Weights of a small GPT-style language model, trained from scratch on English Wikipedia: 39.9M parameters, tied embeddings.
MLP neurons of a small language model. Each row is named by its layer, matrix (up: input weights) and neuron, and shows model dimensions 304-495. Each number is 128 + 32 x the weight over its row's rms, rounded and kept within 0 to 255. Numbers have three digits each.
After each neuron's rows, "fires after" lists the tokens most often just before its 100 highest values on Wikipedia text that the model never trained on; "fires in" lists the words (lower case) most often at its 100 highest values on Wikipedia text that the model never trained on.

L4.up1699:056173150116084168144094102113164132127151132133157138157118115144117098104129133095144140127203129083159171171080089153135096125135065184127118155111110104097141144116085187135195156123172164152180159149127126103108103049059198133083114154099099152100056124111117133101115109073124111095122182129087146138153167144099139099147079112151093126099079071079166134115091123137097140156165142147132109109128123117148136049076161139068109107189174083137090093118186124145079139065082059101129156129076101144112067096119117107157085097144144088143116094116151122072141120092126105095
fires after: ".", " He", " She"
fires in: "he", "had", "has", "have", "5", "she"

L4.up1518:049103166139071112107109161116138164094109133149183096145172141104174154112158096128181151107150139067167178109114161118127132130114135120139118088135174129144098127152153128140121093071133175125124088126185176128128109106132190096129130154114088134131106143175131201087116159058107068085123188187055178187131147097134147085141181119155099068122158098086119176183113117086119157129137104157152123146125133129107106116095120184086137178146141130137136102127165094094111083146109126141107148146111164170119141144136146103140152130089141105162078082126111110172101091168128089105
fires after: "."
fires in: "he", "she", "it"

L4.up1321:119108194113177193157147139090139081165067115122113148112096128084114093189157139155155194168124142108093117127077121135088149116118155107181114095141146109226155065137130099132124120122117144148124141190169106131136101122155141129169167078167132152033081143082152182123144136120128132094140137080092141153150150174129123153126116116086123132207141137090138098097113152123150146145101154143094160090138151167114093094138076098153138148179205117110139087071126061080164125097088136158137127114075096112088122154135173154086066114089178141074116126138111119170169146117117197114
fires after: ","
fires in: "and", "with", "which", "where"

L4.up1596:105057127134112071123114162096133130091077103094129119163109161146128146143159135100141117160095159141137104087063089093164146155095120177155101061154196104167112118102117098141096136096113146166141107153108144170102106158121132091107135114110098179038151142070113169088140137122111179126110168091095106157131116163073139112166130170080142096119116130113130174152158083096100144127188165125183110184136135089163155110109158159067113142184161183191091099143144121103096135101124158106108141148120151107132139185099180097096112082149110164221123102142124187154167084109118134128
fires after: "|", " |", " 14", " Type"
fires in: "5", "4", "6", "7", "8"

L4.up1079:115105142148101110137137160096141103123141079134134116172142137092166153154148143142184148163158151130131092170169080143065154122137145133115126097108157155178169108164157125119143088120155096172158169123106178179113142100093158132105125213130120126081064123130160190105146137146116083041115192138107154187185105174181100116161156115102094086135127108104143135159144139114084172135185144139168139151125163177120124131129120152121115124123127120148122099148132134089146109100139109140138159111115075125133098151170179097077104135101140144206118090113147157101126123142110073055
fires after: ","
fires in: "which", "while", "who"

L4.up326:075089222153086186120146184121151157107150131189132079127109144140151138140147128126178169142138165147184122104096133059075114153179101168162160090119140115164185154171081133066180026131124140127190152138196096144072121165135147101147125156077125090138119088067111129053159147111207122102134162137061167100167146093105131136093075158068156165138130117097218126179121123132113105174138049125147154159146144117129129116160163113130070053129135124155160127092180104119151130042163115141141112190073096186160116139180148121066111042086103103112126084108106144178087072087138081073
fires after: ".", "\n\n", "In", "\n", "|"
fires in: "in", "while", "august", "although", "as", "on"

L3.up1983:125115150097082090111130221100085142063109098157167130142129131146157038116126102118106122055192145148121143142124181074130122139129116183090152126097121060082142166175124117143188095082143079138141157097184142106071089154093136102145118158135109187101157090147136179114141118134159157176133144098073165097191130065096167136102104101114062116095118042087163157149146171109098121163142091150129131127161126105168110112145212153160091116096109131167118063080111069124142173080115135097151101146099134092140090135173161072170098136114126140117144030114127101146131117103179148105
fires after: " was", ",", " is", " a"
fires in: "born", "a", "an", "known"

L4.up418:118066056141102098155176126113179138126144090112142163091106131072092186107148127125199106115096134109162183096149154096119136103153126159120135122124118171133082171092126132072149100123127137165158112123148131176120181131118146126174171131130080118131106112143161107099152142099156166105151157153098131149139141148111108080140131067126075107099099167117145142147143068157128135103170103143126167073119171151174111109070150112119070126112150138131123093204150144083143128091107129099126121097109055124153092154168134078100101079057079154120113099107094129136160160117118128136
fires after: ",", ".", " that"
fires in: "it", "which", "the", "what"

L4.up877:171110054129098122146167130084125102139124092073135122116105164056125144138157133126135079087129148094091104087096081154071087119130094149111077136173101156111060139110044132112152175124130125159137137117103121130141154134051138084117176099160057136122142129112122158082134186107141133102134181050077110136149147133065130086160120134097110101123152126125136170173175147150131160119200124117138112184128141061130185157097134134118099134125079090145105102135176093121111109116110173190133144159117073090161141152111161082137081132166080165171053156176111224187141058153131135078
fires after: "|", "-"
fires in: "2", "3", "party", "ministry", "8"

L4.up805:116123073100144158191136097120140167120137137133135150137136124118072147105105120142191181140145137116068152080150117053086133065151125192092118103115142158143164139127134128134162049141152104130122110142121174179148101074173107134147168111098030109120142124186157091132123171138169145136169147100085181136121164122156112147148172126134101092145147129165123143203120186133089112147134099115193106063096150131191183097099107123158141142120209120135121125156064139110124118133133125098142098114124090148159143142166139086098092087039123133156150155131131134158150121112138081160
fires after: ".", "-", " |", " -", ":"
fires in: "the"

L4.up79:124095160110113127146075149116186085116139153072101155109155155127115185042129151116136206086170183097097156131168065069085142143152154065169145082155136158114134132092087141116091158145113134130049093119197119155151093091117166148080143114201106086118091179158133176089130157065145116063117195100072139192129139076121139069147229117177086147124133129177129117150146133116140113174135126135122107133163132052137096098115080192107102169121117127142099101123138108119166123130101076118133145117132125144148138156168101121124106135157147127141109114136121202120122083139096072105
fires after: "."
fires in: "it", "he", "on", "for", "she", "as"

L4.up1355:080124118147117152069172112093132128141105075146171143084099077122176088131128164112155181089232154128102190103102081124131113182172132125158092108111125134128136155149098100114143143108156106166108124096161115164129132118110199096168135075167160164078140104165179190101150083118067164110106169084154137203169120109135153066113159120073069145058092162139190151125135118114113171194171184124112143111163139107150135066134141099087137120115131131141159109124167104139160124065110108157116192156139150147113149104189134114056136087160101137131053129135093148178148131199136154083
fires after: ",", " and", " where", " which"
fires in: "he", "it", "then", "she", "being", "later"

L3.up740:130130166096069161168084158108215091123118171147096182127111136125137080160136160128180106103205102149174123125102199090122151119172144148171120078069163131117110091144147121089202123103145120149127088117201074162117112142139134111109178082166133089073120212105129091139144121109210053115108166148096120199165113083095178131134154227159091158149156177067110127116158134126111124088119097140145124113112116088115132127122097112131147129088162148153096100113196088170151102145175075126150114157086099189154123136093123149086085086105147142139139112101155147108092163110151164070
fires after: "\n\n", ".", "'"
fires in: "on", "at", "in", "overkill", "over"

L4.up49:106166145141114037099187187127126088119125114082096189096139125083155127073154180059096166125146184172115094125128129158109142123134103184099100164133139115035129121172143122149114111085113109158106146124180133141118123169131140133138111078123169136125108105105094152138148132128111121147140086139108099187134140153128137069129110127104028160106159169103111200137162165096082136220182132113172111157132115160102107186145125109109099117097153106141148073140104164077165144110084126179138178143094107112114161165152104134139102126128164161167096115151113173100146098097141146135
fires after: " the", ",", " and", " or", " a"
fires in: "more", "or", "american", "and", "most", "chinese"

L4.up1817:099050127129104089131134148149104122176141138184161168175101176079142149121145154118121149099219139065122133171119151155143122122185143107136130117111082152150084177145041160108124119144057167108161099164126095115185122112179155117118109183192064156071093133150119149149160129138162179075101118112103153169111123053085135127123111095099114174132107155144151137151160148141102179146201010119125135123125126104125074080064125133052085146110159165163127099139145148167114155146093124106158137192150090140144108095193100145121122086112114122119144108142097165151100126184168092095
fires after: ".", ","
fires in: "however", "but", "although"

L4.up55:157054084123121148190139129147144146132139154149178168100145091125141098112135182110153179110227137087090119100096127128120113063184122144156131106149090108146117129126093158131125065128076089133193051128149121194172108098092178156104132138159140098104092065138091100126146111062157140103178157107083165175128134073169110091111124116112076096122094137153176173142142145156103153192187109172115122069180172080160110102117170141113148173169160094115186096141136147119141144062111151148131167122142133125150144113155158136103136094102114128122145139142141134121163100145140152089
fires after: " had", " have", " has", " was", " is"
fires in: "been", "eventually", "was"

L4.up869:124131173149070123079100192157102106101176137081093183093147170068129103146153119114165102111190225128114201122084137125068141123113137127140141149075136135101147147148107131135141031120128148136113088180173113120148104185154104138060113140088164085121154084091138168076180172134146105117099198146143111165163130134113157155092131171135119150134148128137128150169194129114122114141175139141153112131116150102145084221204097147142106091103134131127148100138138126152157133062138164144143137123187057146104148114122155135133156068128137146118108132118056120100096072064115064100
fires after: "=", "\n\n", "\n", ".", " \""
fires in: "the", "early"

L4.up1429:101114107157093061129166207110172127140146095164086137157153119090135145156106129114122205037136147141184160137059076117172144156163139125141126112079112092116148176126142153123134137113114107112140091127079153156121138136138131101184132132149045099091120153169177097079143059149088121135113125167131131160140147083040181156120169149112062099151077068130128163112132087120138151099176137106153146109123136116135164175140193139129104144123157138151075062147174199138075163124133134108104124157095137143140175159151183151086120094148125138157096112159125095169122057084161126167
fires after: " in", " on", " 6"
fires in: "the", "april", "september", "march", "may", "in"

L3.up728:115101111142112187164068114102140099153147157134157093126140079097152140128125168099109127090132164076146176092158133110086157140122089123149135089123139117076122045159089083107204126119150093119123168139141091127121186117039199107142125093103124120152094131114181192107146167096111096147114113104078100195124123130107172075115079095122126159135104115142139120154109105151109159100112126101121093123110141129155117137130154090110168100123099171124098104118099147171169131093129150133132109111085102132168195150138152102049206128129174113176102164135131140150197145147075121085
fires after: ",", ".", " where"
fires in: "he", "who", "she", "sheikh"

L3.up1359:143142142125161125182083182123157177105166183129130140164150161148178160111126164136139109117088152117159146119135151115080138151165122136116174141084112126146178105127114128144177049157132112125141169109126158095172183138122163124079107145117125143119161147109104147127174158062148089132128109189139147131111123084161087154109151165167144087150153068104152095153165112121085106112122164158098083143109144200099102153139130119172097130109154063132100104114121123120171104068112177175114130117121117086134127098155250145150093105121091130160135107158158120142185129062181123096
fires after: " the", " a", " The", "The"
fires in: "album", "game", "song", "series", "band", "film"

L4.up739:159105157152135105158159128109117107134117157101152147118134155082152130109182081137187137095182128073141158115138123168103124116148120129085125087137142187162133159175124124157125137119100101132099151057186188166142062071136137139122103140119108174073120143102091080074172166127165138070139188056099081182112174181127138084125089169135124077113162172083115161173122175131106131193180062101103116159168115054144143079096115145082160199149164110131111112146147059120108129097114138148136155128145112105168048127147086122039066092072126100157120150134130190113137096114137135093
fires after: "."
fires in: "it", "there", "some", "she", "one"

L4.up2034:128098127127111062173089146135149108122168107088086159146163099092130141110159187156125140131137189115134201119088097202039103159139125181088102117137138140115068134168072120073106092107136117165154083176151123134144114150135203137146096175070136182111088120142140157111135208098153108094132190097082170194129141118127147069098124101128075134122124077107187144198185170122146140096142060155117147111128160104165110180099141136124097169129166134122109116076128117090168161086086090148121141142112076138131174143121140118090183088111168146139099144145091170144167110081097080109
fires after: "."
fires in: "he", "she"

L4.up1490:089142176146083074172095103123124141136134125155091167154104131092139139077137113120197083117140133123166151123124122118039121162176160166103151120142107156124038171121093102117088108126157145128103156143161120186163138096127183133126116156153130174097098058144154181142133188058094177099135190109081137154123132103151059113101116066187114107102109092120072204151175128126124166090115109105126122135165113173132115093117132110083095125077164109126145135086146148125191127086115068158123151104120046162158114140153118093124147129119124144139156106144100224165107122099119145026
fires after: ",", " that", " where", " which", " The", " the"
fires in: "he", "she", "it", "who"

L3.up1666:082108151126094140137130114140163098144147148111082184132128098162138109116140150106180162161177182093070175137163050120079121120130142130104150098113139184120122127102133119127172130130105147142061158153140157219073105153118192140114101122165161159066134118124138094112141156080059102140110140154064171110098133076120105109136193144170080109126095166128133162113169093150096115156156151135090159145167105079167155067090093167175178138141111099156095129107173129156192137106122110139082182109163123069133133128156092117109098099103097136142139134157105170108166072104145125114
fires after: ".", "/", "°"
fires in: "the", "it", "s", "they"

L4.up1408:127154141163152070148152132079170129093109147085150179078135055115115126144145122083066083077164057126169140163174150134162150105157110197130133163117111108120099100109209108065150093109145047136144067124099143121143120139143145126197123134152147167135089134114123182122155087138112118153182146182112127159113104137220164099147103143146087167080114138119181199129135146095087093158138104120155111121157122153152092148171160130160174142054154150132073112162137140122167152106107134131097119150133143121135174188160129145132146091091105117143101097111152118073116152121129169130
fires after: " and", " the"
fires in: "the", "a", "his", "first", "an"

L3.up1838:148089187115090121108177110133153140115121143052098147126122113121151136137150129126205162118098158110122128152118111170034133096137147134134097107167128179082152122165114159120154158137160156167093130161141150136148144133117170147065152141183159114148078121084105132136145171162148060045094179067019136180134160097153187153096147177154108160123088139134175081189140123141128122152173070128180146109111146049151126134134137133083106139150116056121103116164150053176196115127073113146122134154126130112158134136194109127123090084131202123187151164127106150159109105174089052141
fires after: ".", "\n\n"
fires in: "a", "as", "while", "some", "although"

L4.up649:178167084149151150173086177128149150140080119182126101058096100135152154077115142117172135134136111116109123018144180125103170153148176147142134102098175126159121107066131048109105051137110161127153137089098123167146212126140164148164163067169181138136130096158148126130160087106143172104149074157151115128186120205177128125115097155108153087142141066160137127109140114112108136105119109174151081139159158105089133146124135118118146099092170149128173111130143089112124161100135183065121091128094154190121159142118157146129156137078110168127135164129139101074103100104156171142
fires after: " the", "The"
fires in: "area", "season", "game", "series", "team"

L4.up191:056180122094155125096174149117111164076103107098122142144206106100126139086163158138077157082107136154149075162140099104091186099158094151125146102115121106117130136122097081121085145124134109155123137107104137151097106090131122091180132172124123159091177196107146146089159100122109098103128098158136152172142146141110147086082109146109127131093126114125168121160123108110100099082177137113143101173158120193176100145180166089161158122138186125145175106118076148122147146136136138134141123167117122155129134165137173139124107148101185166171072105126105122147050112116084114163
fires after: " in", " on", " at", " a", "–", " the"
fires in: "the", "a", "2", "of"

L4.up566:126068120103081097164062073113179115085111096078119132109151138087114109146183157114096112169133176120170145156136138137053169068135108176132111096104130121141122112136148143109101127153136152160168104147081112166146100126122140112117095124132106115079129130102117148115188116154140106134132126148153118175119161116161153053113140153176092155130184127134141137138185117103135159158096098155120108127142116155178123195124163102112107152080175134181120111098106123129115146148126153102149115167152074161092137156109069146116155048123156104198149121113142167058138107071094129141
fires after: ".", " The", " the", "The", "\n\n", "="
fires in: "this", "following", "the", "same", "two"

L4.up436:137143132112129119138156162074171156117131111124184179160129086086135140204147130101108116144154162125123067046145130169141123093130135153151084168139082113146085132092161118141110185128143082162166097159146118111108072152157136116117146100172107184078106176136168189104131103141139121111222142147093113130181117092148145086158239103074101114160118153101150175158136158133119140170217166128144123127128143128098057048178128145051061153086137138127101100166119157135124114107118146118126161162100137136132152145201143135099101129131116151160106079158135132173135128101156129127
fires after: ",", " and", ")", "\""
fires in: "and", "then", "later", "even"

L4.up202:107113156126115178106125153092174136136122119143113099142130117071154113167130166151159089095083173146099159101151166143061115176139128156169174134103169160086131104118093131141137077103133133114120132121158102158096166144123180131156101113142072138100107130151084170124132134074169117130101173141113126162203098085095118155128137097144140121128137086133118131096149063149096183064151111156132102127165144161068169176152178149115122071099179140129109112110227090131148119067111157097120169141086099170122111146200127079100120129059074121155111059143114143141145105090126153136
fires after: ",", " The", " the", ".", " where"
fires in: "it", "which", "company", "building", "its"

L4.up1934:112097119042139094128128201115164149103108088120145114149139087134127141166144137128147174120147119052162115099123108109137141146158158179153117127127193095108075091092138122130122103092146164150197103145126105134138162090114183099141117110144097166061153169166149167111140154075092110106159132090138139187164130156051108108161110089113132093114124136116152158115131142139110125109119155139156133119134169100093106094069132142073062089181193143163100119094141146084050116110098132076103096117092115120141123134136168117101087143118108221140066101159090139144101113086125186080
fires after: "\n", "|", "-", " 14"
fires in: "6", "7", "8", "3", "5", "4"

L3.up1106:052100148104089170114078194125165169157124178169119124175120153097174132095119127119174191077149124068101146135169146065094140148143151099180121115157119147104138121177077129094108096062126151136118085084176120199097164124085143111125157126128061136129098084174131169100137120125122093100130170158095136173162128086102151112147101131110130133113166125132184136206107081139054133132150068115165113131132168103108140077089153129114117089129122136117124094096164138143130141082133104061121174105123155189151166139154147085113132108118150142139099072137125154118111058127118084101
fires after: "\n\n", ".", "\n", "="
fires in: "the", "after", "while", "she"

L4.up1713:074122128150103126086154170101143122112071140157127092140134133105159107107169162135107155114107116129177069089126087157110123120164103161159120045178161102095107162052157052116148075112117109154108151126119119151149127106152112136123164144110111129146139160121156070072129098140184156107160147186152131181115129097185168103143199101134097092130182120138139138125151085093103174131171098120112156084128179081138105122124114124141053139115151149157117095164079170102072183161133163075154087128102113098137137223136165095121138111083139153136141102138102090153116110120072115109
fires after: " of", " in", " on", " into"
fires in: "the"

L4.up853:086153126112123138105120205087181125091127130090109132099125158056113073137155125122148212117151136119181059064158081138105121117104103163149060192161120153167139170168100130126171111106136115118179098195145164139098097156144139110087181158054168197073079161099125145104121122128160066118106135094132137151145122167124118079112095176108063117129155206074183113159077138128123115163169144138134132120124170065114123107148156104095078170163177114131152094205143118122112117094115033130136144162059152134095060145124151126126162104059177158133089146125121146135187117123082138172
fires after: " and", " in", " of", " on", " from", " by"
fires in: "two", "some", "several", "various", "four", "three"

L4.up261:138103135039128126076123176124166093113094110156103108101154178058103121092137151100110126085135168119105137099135158172144126104116132199155083199125129123184119103092143102112176106111106109127116122159173131128078110169094130120090140156088137134078106145105155167105150103110172088101131153167139143146219124117076136127088089141126102105101140136129143141128145098121072133079119054146156155107155180042143079186090137152139167144146159128122159117092114100123158106122172091102149100125007146191137098154094097149140118093067156169109129103085131114155180112155119175155
fires after: " |", " Team", " March"
fires in: "2", "3", "5", "1", "10", "4"

L3.up765:098126102100132080157182146066148136085038160158140150136117141097094127117155124091133152122112187116094113083135140136113109101105188154097053142107111058093108125158121128107078105124125137172099115167134122171136125194094140122080124089149145161069153174150162097090151130149117163147137167121126098174109122068132132116124155129162113119086139167145171190119187143056079190160141098183190117140133133096141025162131089169126117159132126147172188059151133104147126158141139148139139156136103079158114122180155153091109153076138109158168087120106133175140081134096121132126
fires after: "\n\n", "-", "\n", ".", " \""
fires in: "the", "great", "south"

L3.up781:082125078143128121165108101106128155090121123128108121085156062101113110123145165117148090105161138147141181105123124202086120144156098201149124097084148087098056155055125099100125111087154085170124111111111106147173176154111182118188133121147073163127109092155139144118116130102165165142139143216088145138144143092163124088102135116130106127083150089076146170147174130102101171089136101155108149129123121131157090192109175100108136101124139151117075094111113163145126129144113128128137145122121129128216165130106149063108155097132189155139134110144145111136129159118149091109
fires after: ",", " was", " is", " and"
fires in: "an", "a", "the", "who", "she", "he"

L4.up456:128115137145121145054114169128179173147079110109072150062109135092081107086131112115190192126136165109094147104144059148126153078139143153100097193159145160096143169136132149080143153100191103172103137129173164199105069142143119132067157178071142180179115135166217178115118135124166113089162154155100163138147152132099202106120077094165102124106145171098137087159079178101056157149165122115150122166153179079105090140162119128122143124155173113133091085107148115140094125109123085070135093108079120104120135194132110109106154094136166173111082098116095111117127097162081161156
fires after: ".", " of", " on", " from", " to", " over"
fires in: "a"

L4.up1755:130091164145148177125085135104105176101089139143146149084115160108131131183109116148197099161172110065158132103130147086038093122159157153183128120096148076063092115092101117144117124154154150162189177120194143133110043117070179150123108114120120142114099068137086143062120168044124148099154214166144169152154125146122117117099114164132111106141113107143154172170141184103042171159068074141140109128146133147099167151102123144097077123107185080178111130116178115164141074134091125171117159129132115107100096136137103101177116098155077120172096100123113125116123137103167090112
fires after: ".", "\n\n", " The", "\n", "The"
fires in: "the", "it", "she"

L3.up644:172141093086106110137121113097104114128135075081106120125095128134152131135160145052167109108136167105063148127098164036166163176155099159102157120147196140169117110158124115109168103116098101129140172216139156116062127107169144167155091132131124173068141127115159122081123153142209070118177100175154131136122160130122173149104074185117127094075163134117154123129176164162076087043091128135135174207161133103167097175157138084137151066139092170143159099129114124062171145109109141110116115133159119130104068095056192119105108144061110134105102144116105110142114135110124118084
fires after: " (", " |", " −", " as"
fires in: "3", "2", "6", "1", "4"

L4.up1224:115117161121154105114128161128172148086108161120115158108137078074130167117145134113118107067134155142118120135149137125127152111143203190131168199093135146094113157136132130148038095075156134132122126145076114165161108150144128157147148098124129159128126102188175139112116156074145149170129068186107113134143160056092109134121106161099103199160114104156076108147143102103085115111191093104122137148127180179119135142151137151144128148089144149135158083121116152132149171109098166117144140155107062131099166179120127120129164090087103198157072111151085146150082141054137156097
fires after: ",", " and", " the", "-"
fires in: "the", "national", "american"